{"vocab_size": 1915, "hidden_act": "swiglu", "norm_eps": 1e-06, "rope_theta": 10000.0, "qk_norm": true, "bias": "none", "parallel_block": false, "init_std_o": 0.0, "init_std_up": 0.0383, "beta1": 0.95, "warmup_steps": 131, "max_seq_len": 1024, "doc_mask": true}
MLP neurons of a small language model. Each row is named by its layer, matrix (gate and up: input weights; down: output weights) and neuron, and shows model dimensions 0-255. Each number is 500 + 40 x the weight over its row's rms, rounded and kept within 0 to 999. Numbers have three digits each. A neuron's up and down rows have the sign that makes its largest values positive.
After each neuron's rows, "fires on" lists the tokens most often at its 100 highest values on Wikipedia text that the model never trained on. A number after a token or word is its count.

L4.gate825:529479518408484503530508502451448488449526496470519495497453547505493550451492530488493397541489535497473516478471449540584538468445459441464442490517519481548520605519425533511469459512506530504513582475488470515548508477509576447466552544510567439499534475470504457555505538429484544510430545495495472493477452562522484425448603493438524478492488534486532521570441521502454552440512537579540535534480525505489563552489524504507456464453507471489488511493496538548513460374503473473514503547448490527506559501511430525572457503488491443487460503488528543494497601532453509508509504592549495448471532470486537554544509467523565520539534571503507558445477444506479527468548454468539481520550534514473477456491455484560453539563608531479484520536512570490440559508499482
L4.up825:485499555479526427600472591511552496480444520559416503479448587498491553496454527493522470468546575513466458490475465500461513524514481466557514471505451517468475474487520508498425475489518516525614510465561508487504553534444551511504509504474555489500505533508502532429510505561527509516518507528493554492518452526501523526445517538426461462422524511554474544496489467503535524516526477488555475547435558539540521523490484535579434557528504533571477493438541458510468542460544518452473496472500534537481506470527517507491491530533390512485456469564568570589454453454528468510529527505465512538450433429551502483556505487474577505533519533471436561500471442503457514416564506548537457450518462464478428527483498508598515523531451539469474504420576489535497459431559481
L4.down825:463525493503511495492401476481507597448510476545477492505543509459443437509493462444537481491543523490583494522489497539543490558594451464550525423509553475443526448540450459460453524551475563481607438470513464478483517529465541532479492546521539489483526501474489510478451504533506449470532512500564511531520534439448535562522544635496510468443506575490482534529466432435490538510495457536507543409449492545490476511478538568486517526549456528526430515479574490524541498455495484482497419496508483495520562512534425540506481561524467528499507492492580471547509417506515519515593526468547429473498444506433483476500517501515414460542490464445400514460515460486471485501525527503552408447509491537491461528492441551562557530457467496541520465517505510482532463510552526
fires on: "le" 39, "stru" 25, "re" 8, "ra" 7, "urch" 5, " le" 4

L4.gate283:452565493486505458557499468488480534389463554584546502463432536479440462511557477469518504515504431455574478462500555495555470425491538442580502529499532525471462532486526557509491513502524445452502492496555470471440498492494477460516579482571452451517551496600433498477515545546456533481486533454528467508507531575521547495491515475502466514494458532507562545401512394445518587484501591511598525452475468518516506519529502494442496524545564421531500488517459470491532507497481518557543528464553403523463436512479499585556542456455522498536517475481506526528489460532462477523513546558491493477514487537472492516442475495448434525504482449495459529440466441516437519445514456500552459557511548478537599516490524516540492470536457562507540545504536481467508536470529458
L4.up283:536438446515539487492482502533502538435519463492572563499493558460519467544541534466462440444467550516533490522490524506500551479589485477473492489526462468492487445462445539393497483465606452486463495499538457484438472497537465450482492537521510471532578452529514522418474488408497457464476520545501517510511461515517518496546491555456532458484436607457481539444519540507464486445484517500539456423463526518561488471547494567544504474526485487561498483465520489491443445428483467423549550501532553418503523453465516414497490434448524537471491489533497475533559423540450500539539553486495446574565516478545596517520486499476492539541522449505533569466440499433520522457428470494511549502472454476510501517501398440488553493487564453561517476510517495511481532447486444
L4.down283:462556551519476521487490408544503552476469532547503544528533560440489480484505452443511500560478431484500546488519525547577459515468482447519536451478557426478518572479547474517480502480500499494514476554490477442557529483490579395490475546481461545511510446450505515441503460529553386472435522554532438499488593557484487444496575503499511478475460464505445453425495499482553520497449455468497537467499509525520467470563520496458571499489500488479414505507502549519499565472524466498471514567436501484404550470483505483556508459454596504544498490495530502464510535487474460556472516488475441449612506498474550498501455522481456547544462480517526514475491514464454439480497528524551487568565469456468516530538490535527491517507490541544538498578471571491501504483613394
fires on: "re" 16, "stru" 14, "ir" 14, "att" 8, " cre" 7, "ric" 6

L6.gate847:477524543564570555522517471541473532473475528502494532510463521514524391421499518496488470527468498520516564515517479533474500524497508446567547441458542484592460500515480485467441479488465450504551470437548454506565547589513560521501521491482538524516427549432530497549598511508438402591496454482507572483499541485557540508450531442495497485497440469452490495524517480516486513513568536486526494522398490500588500528524539526467550427443551580479441525462503441427547483481448534498461520469517571464457462564478529481481536501537553505470529462467490543500582503479464544476466497508470511460417520474525520493483529421507487488412489577571430482490447459500563492496530501486526526521430539531546495407474542506473486523514488523473505551418468493509511488472488525
L6.up847:500500538477475446477536493460522473504482412431518560478457489482494537534554491528482517530470463504499445473485495530444525485567447498523430452564519541519535591480551530465486420518522488520382475508507467520481434455544496462504480555558489524516484459469519488483439573525464499485464529563523457453467465435455530442557448462483438448543416524505509542543437516470488487508430491587545528383529574550522567464541447546569536443502456502495491466487451543391513502466476535551549502516512468452539495499472498501516491515442459439540497485427491430469517519534476434443567500469456478541507508514472475486521526522517507503469471430510523474435489511409511546550471434479563516526585500550558437495439508520487470494545552484486503441478518525507485548518478499
L6.down847:452571504517549487539544478493539540552515566538467432455506463492464451529458495526473529463450501481556473510530507527440474490474487502475545479470436540513584551442467507543492567549454475517472488463491503453584447482446505482501558500523534582532500512509494481501520440470584498470522526493552524517492425501461572478499545548459497432509500487535493550557464510520525515469534544537467470474528507497483502487498505511549460402504484469521517358488544415436449542503556478576455453478475459507515495495465514538438472522493535456548488532482473474526496497547527434498492546380558537516503526439524502592492472485485517480524570542455558505593480520475549543469508412552552502479506505556479510516500511412500356457492471489476482495478497484576515474508520428
fires on: " c" 35, ":" 7, "yl" 7, " C" 6, "c" 6, "ol" 5

L4.gate354:541502552499511495532460548460469494438573529440509474586472492557570392569509537498518513511497514514468493469485507501566516476499501485533456500463543516504528492524494402528557494471567466521510511558517476500560515507426518489540545496437548516499539496506498513502482457513514560466523542463492603522526535448486457518500511471473507540520466446554485545454518469564510507471560482486524526496514603448447509550530558538452510520571508493477541544525525498524476414501413472507480463461514507498494529441479496587527538467471466531542517477436449487501545474469585457593528532535506492488543505501530589487460485494520515428514499458442552499465436548513530473488449474497381541525447537490540475443419542413513543558511467471413471578479456440529554540496554520
L4.up354:435509566532497469471527600549483462502508516546546546471473450513515510566534484518456439452499520453496545386515484548503508461500486473502465525506468487559474506504458500445459438519458531479579462519511472517463489538517510592452434547448500482481448541458494513559589469503507493487468523519512479611523543576543501477495558511533471477482522478427482478447462497528515576447502526470443515511516579496484567456502503571568467487517494489420534525533509422477564496447572530549523517516492529485468578521442414467508536427504397460539514471541529513465512451449460505491469493473474478504458584546425525502543502473468467435498502525466463441439417504531480497515467490485448461557471467495537442500520540489510504465479555557483470531430525513547541504460422534
L4.down354:460509457508532546474539461523504466459542516480456506467530502516532418523476472509504524609462455494510505457550507474511477476514580556473462502494484472564480523483503466422506463451561453514529458578505520441549467472475554566485564490506467510534456539557494537458464517515487494454505489468569591501535433538506507547456536374442518519447450513473506488487438456522440478551503465514544514478472577528493459489577514451493550503516485482555475448520528525504502528533488445446499476452462536523547516500493555469558559490518432528457500481543474492558480443485511501471493564505486565416462554464513565441436592481510558498498499478465539577513464479500589539419400500490533596502462485515545593504460531505515499584499508513517522504514465537530530517470427552
fires on: "h" 19, "u" 16, "l" 11, " sl" 11, "qu" 7

L4.gate203:500463504504396529487528508452541408515468478518544534584561481508513487545523510466444451473525511542465400511510518480470488477554511452523504489487536421500498484576507497486536554495523561497499558447516501517574485451418536553490592457462509531450462455500511537505483528502534500474556525436502472479501506513501462553521554408487501485459495493542503511578480490604555503570449544562560464519517531471420424516449564466493453495471540484496577446475478442495510506556447482481501524526421494480519467420551398537543549474522494591529521443562524529482467540482507467464516548485507494491513499482475503485485500433443537525449532501531512512505477486502491526462496495549513557474578462502527543573456547485457483503468489562485539533403432572496486549559443521
L4.up203:513497534555451434468522537429526493532510482501485481482530462472527572552473493603491505492554549521564513505464454560536506545527503498499427435442473481483565494501495501484483456501486447513479545563448515526567516463460484538491517515551524585492505520518537487439550496529566430492557590452538504488413434563465502502502546515499512505505501405522505596483438501436475559482519525511510533524492473454545541538461475510422504498489544488496473461539503618505568517534468527499529517523447470434557546503563492529481479499487532526496516472574469438473473546545564523550487529523469559504505546445500467527496570416533556567533476502452514541438540474542523526513599524534439518442412509447503522562516470470418524449519469534529510537473503496489564505519433485
L4.down203:508495520535502528514534564511467516518453493508507468519557510512497475500486515554471523501498534581578452485525453552462588516518547553395468417481522474444524482529466482515439431491520408541490548549476551471529523444538529528463413536517480535482541457468454510427458467562527488488513539495541466523508526499537495506540502530533473481512479454505510508446585496460540465512498507474513576476471500488523529530526432483448486465483449434565483448499461519496421547477498513454479405484424467535541559526482533531473525494496510541443466516582535469459423489483460462428518557427521551535497479487575453526492535422531489462506522573538477544462540499494461510498415531502462476485420549493518459488503418516545545386562473459481435521569537572477541468492490474
fires on: " " 69, "en" 9, "ient" 5, "ot" 5

L6.gate516:522508516543512454459485568470492496499474483427500480497464554443508482500497514492589483517521509491454422466617524504518579525466464503494518493479497499490476488503541491486531451466500554536532439467528467547474512444467534506508474529505483475494436543431515435545445438562458428377503558564468482498570539458503505413488604555548531450530468503601494545529457505482577505602503516453488538534547490507499520496535507562515439506503512474514592531505523421505545482439494574489461504534510502470460508486521521569457570518523425481581493580490521545555540441488487558416504493469507484440514424501556476515466522522497485486521587572511520538506487504450465470494603481474488472523485486524448462480497479512467465537528474518506513444535460488478455440491517468
L6.up516:552527513506497446513527498486478438500576514539486393487530489465453441524456482414474459461429541487568487533472457485484485475506511459428493538530427473505515479557476445484488526561539487499527543480472554568499483516509512513479465523515466526527483475565487496525481460459439470572548582472457460430535497569504553494515631533555458496410501472555516553607453544486554558518505538523436450429479493443461553561480536517491439485442451495426515507509601451489534458429455525519484441526516484493485497536564474498492525502496565473544520513512482471411539482538463576527512495498471504497521510544503505502449447512502491486504494505513495463608549527563549459528489500494431554495460529467548484488535497540506488512447551565456463513454514520510483447492589505
L6.down516:504520503532521443540521502442532470508450523523500502489482488468481496429545496509515500468408485523482553523526467461510495423469546520483550552535513569434534507484535478482501469553528539527506474580485517456512535469552475541545522525532536493480476514500542456592455473474477482465564537584515490470474271530558547571533518526494464464477526494498497514471459534505515493483515514443532453459485442489526555519517502534494428485466482536529523513470474568487440480501563521543541434556452449479639496500525517455501472444477519519505487486560460467463479568490590527558501491481539444497543522545555520573541513498492494431496494466474615476534456550542534500473496516517468496565438506458532499497493464489502491563528512556578507483566482503465462443515515491
fires on: " " 93, " |" 4

L6.gate868:523455612538503580533426478535524528502549518423529569510535462480529421485462531500547474494489527577456441488472494560507531402528498530569546437538467499505600452465511451488527499576534485551500500526520486536438508507528508529550536531525536471460506484547523539502436430488510504441564507516497437443511537483470469536524509481512562527507524512555491518474418542532486509550435524481476526524524500500542484503451495572480515459558505511486470387531553483524488471502545518466498540557495456484431509522579520555500533536538459540510486512442478436467554510458446482492538505421474480398493516457513570476503553459562413463529583516434495509526475509537476451445536510573374503508541496512558504481515532496442465487460490517487450547496513499479498510539529528
L6.up868:607420561451566548470486502544490479448468445490516521481504509437577546516550516532511495468494560526526464514488480508526510440534552465547424440529490485529459494501463559458510526527456463557497466551452500463511432401490498479472472460465565461489472389529531444625486545499494458496540546579498516512491472509464487568578456472470448545466466503532504476540520478462541537538443537528509463495529503440518529536505556527447547506543572564445502469439521522477490453480537468486540502526528452531507458503520538516481478581493558580467564572502488446520474447475498473490506488513484493491495429432473470594495545503472499510499460434417462479553483547454457507457545468466450426512525474465520459529490493459482457465481593490461523501555564519523448497497494504
L6.down868:495512491521551555482510436521501443529537436568450496454497549489462504538453501547525490519522466554511506532536469509504463533555576502463457489516534422498539492488484512482468466455553465532479525570483443439520490529535543528474499481516475503438506527532522473478419492513494445560579550452512515546532492537496514496500483467437464494468496500482506540487519476471475412594507465423543483433432491477501497515486457572568506438500540545468487490448531495424491530542496528602521492516449476470442572432533467536466534472430486450541544488526418508517379543504528485471544391405472492427485507502530475574515515544549518427483576537469471563513528486530462542501437523572471491514451535429551479543468480461497521483458492467501574496506424496464456465528455480
fires on: " " 70, "u" 8

L6.gate147:561479499508562563484531475499558538540567452443423534541574440444489458531488508530434432505490538509518497532482522486527492469502468598458531479504414465521486502520490546464481479508518407474476515497461503458557517465488454546485490524531533629458435510504499562459482498452449527513453410549454441511525433507412506484495436450557501484514529495489527465512517466544529518539494489457474559479468526512462539446358520572567535516483544495496492564560475580481507581544521522483477534551426520519498483456536535477443533501467571550527488542506477510481546503461465467522477534555484569437532528494470506449510509435530517471443463501536471501468540509454430575483457467515418485488502490555566485505505491549466517516478490462495484536464469453535436520557499533
L6.up147:600442532488523434460507385532461482519519578543499517515475508471434487470508466526445513422490440557535505562497499499580481476501500471500517444535449508414554518557546465478541497556498486547500450489532477490479463559544469482501528514438528530505483476511440471440508547456437554560445559549453476461478555568479487472499490495463512569489536492566529555542510510531477474458447437564387469481455474523503532436460499494492457408444469471448429488489527500551456508482552542499489553494513447464518447539487527477432502501509525479418578451489503480486476522488471528575548492440532556509522481492546499514501518521508525554470600466553516527458523484524489500402560423531444478500494458572542551447489482513506503558439476477498493477478497495519517426493513464
L6.down147:539516548421535541536541515546463470512556462463523498501521522526494449534540451560526492480462458516510447483504461543519523510553469475501504550543496468479470541486566506460506505515538506588498498496496508552527484498514564426565491545475518531533559450565544522536477410494498465533533493524601477504531672470444501502449512557436470447489448539566534503508462499532422466586545497498483510494484534438468534445525539514422492444488539516476456448508599550468564539523470531485460518474489536485466443490471524538597541557422507438536510514470481470569470529450479511519542486521512464481481465477526505533459540505495509493466523540462470567474462522458406500504505537507472521487501531442543540542441464509451429519569507510461430529539554553576490497522546450
fires on: " " 58, "em" 10, "nd" 7, " v" 6, " dis" 5, " r" 4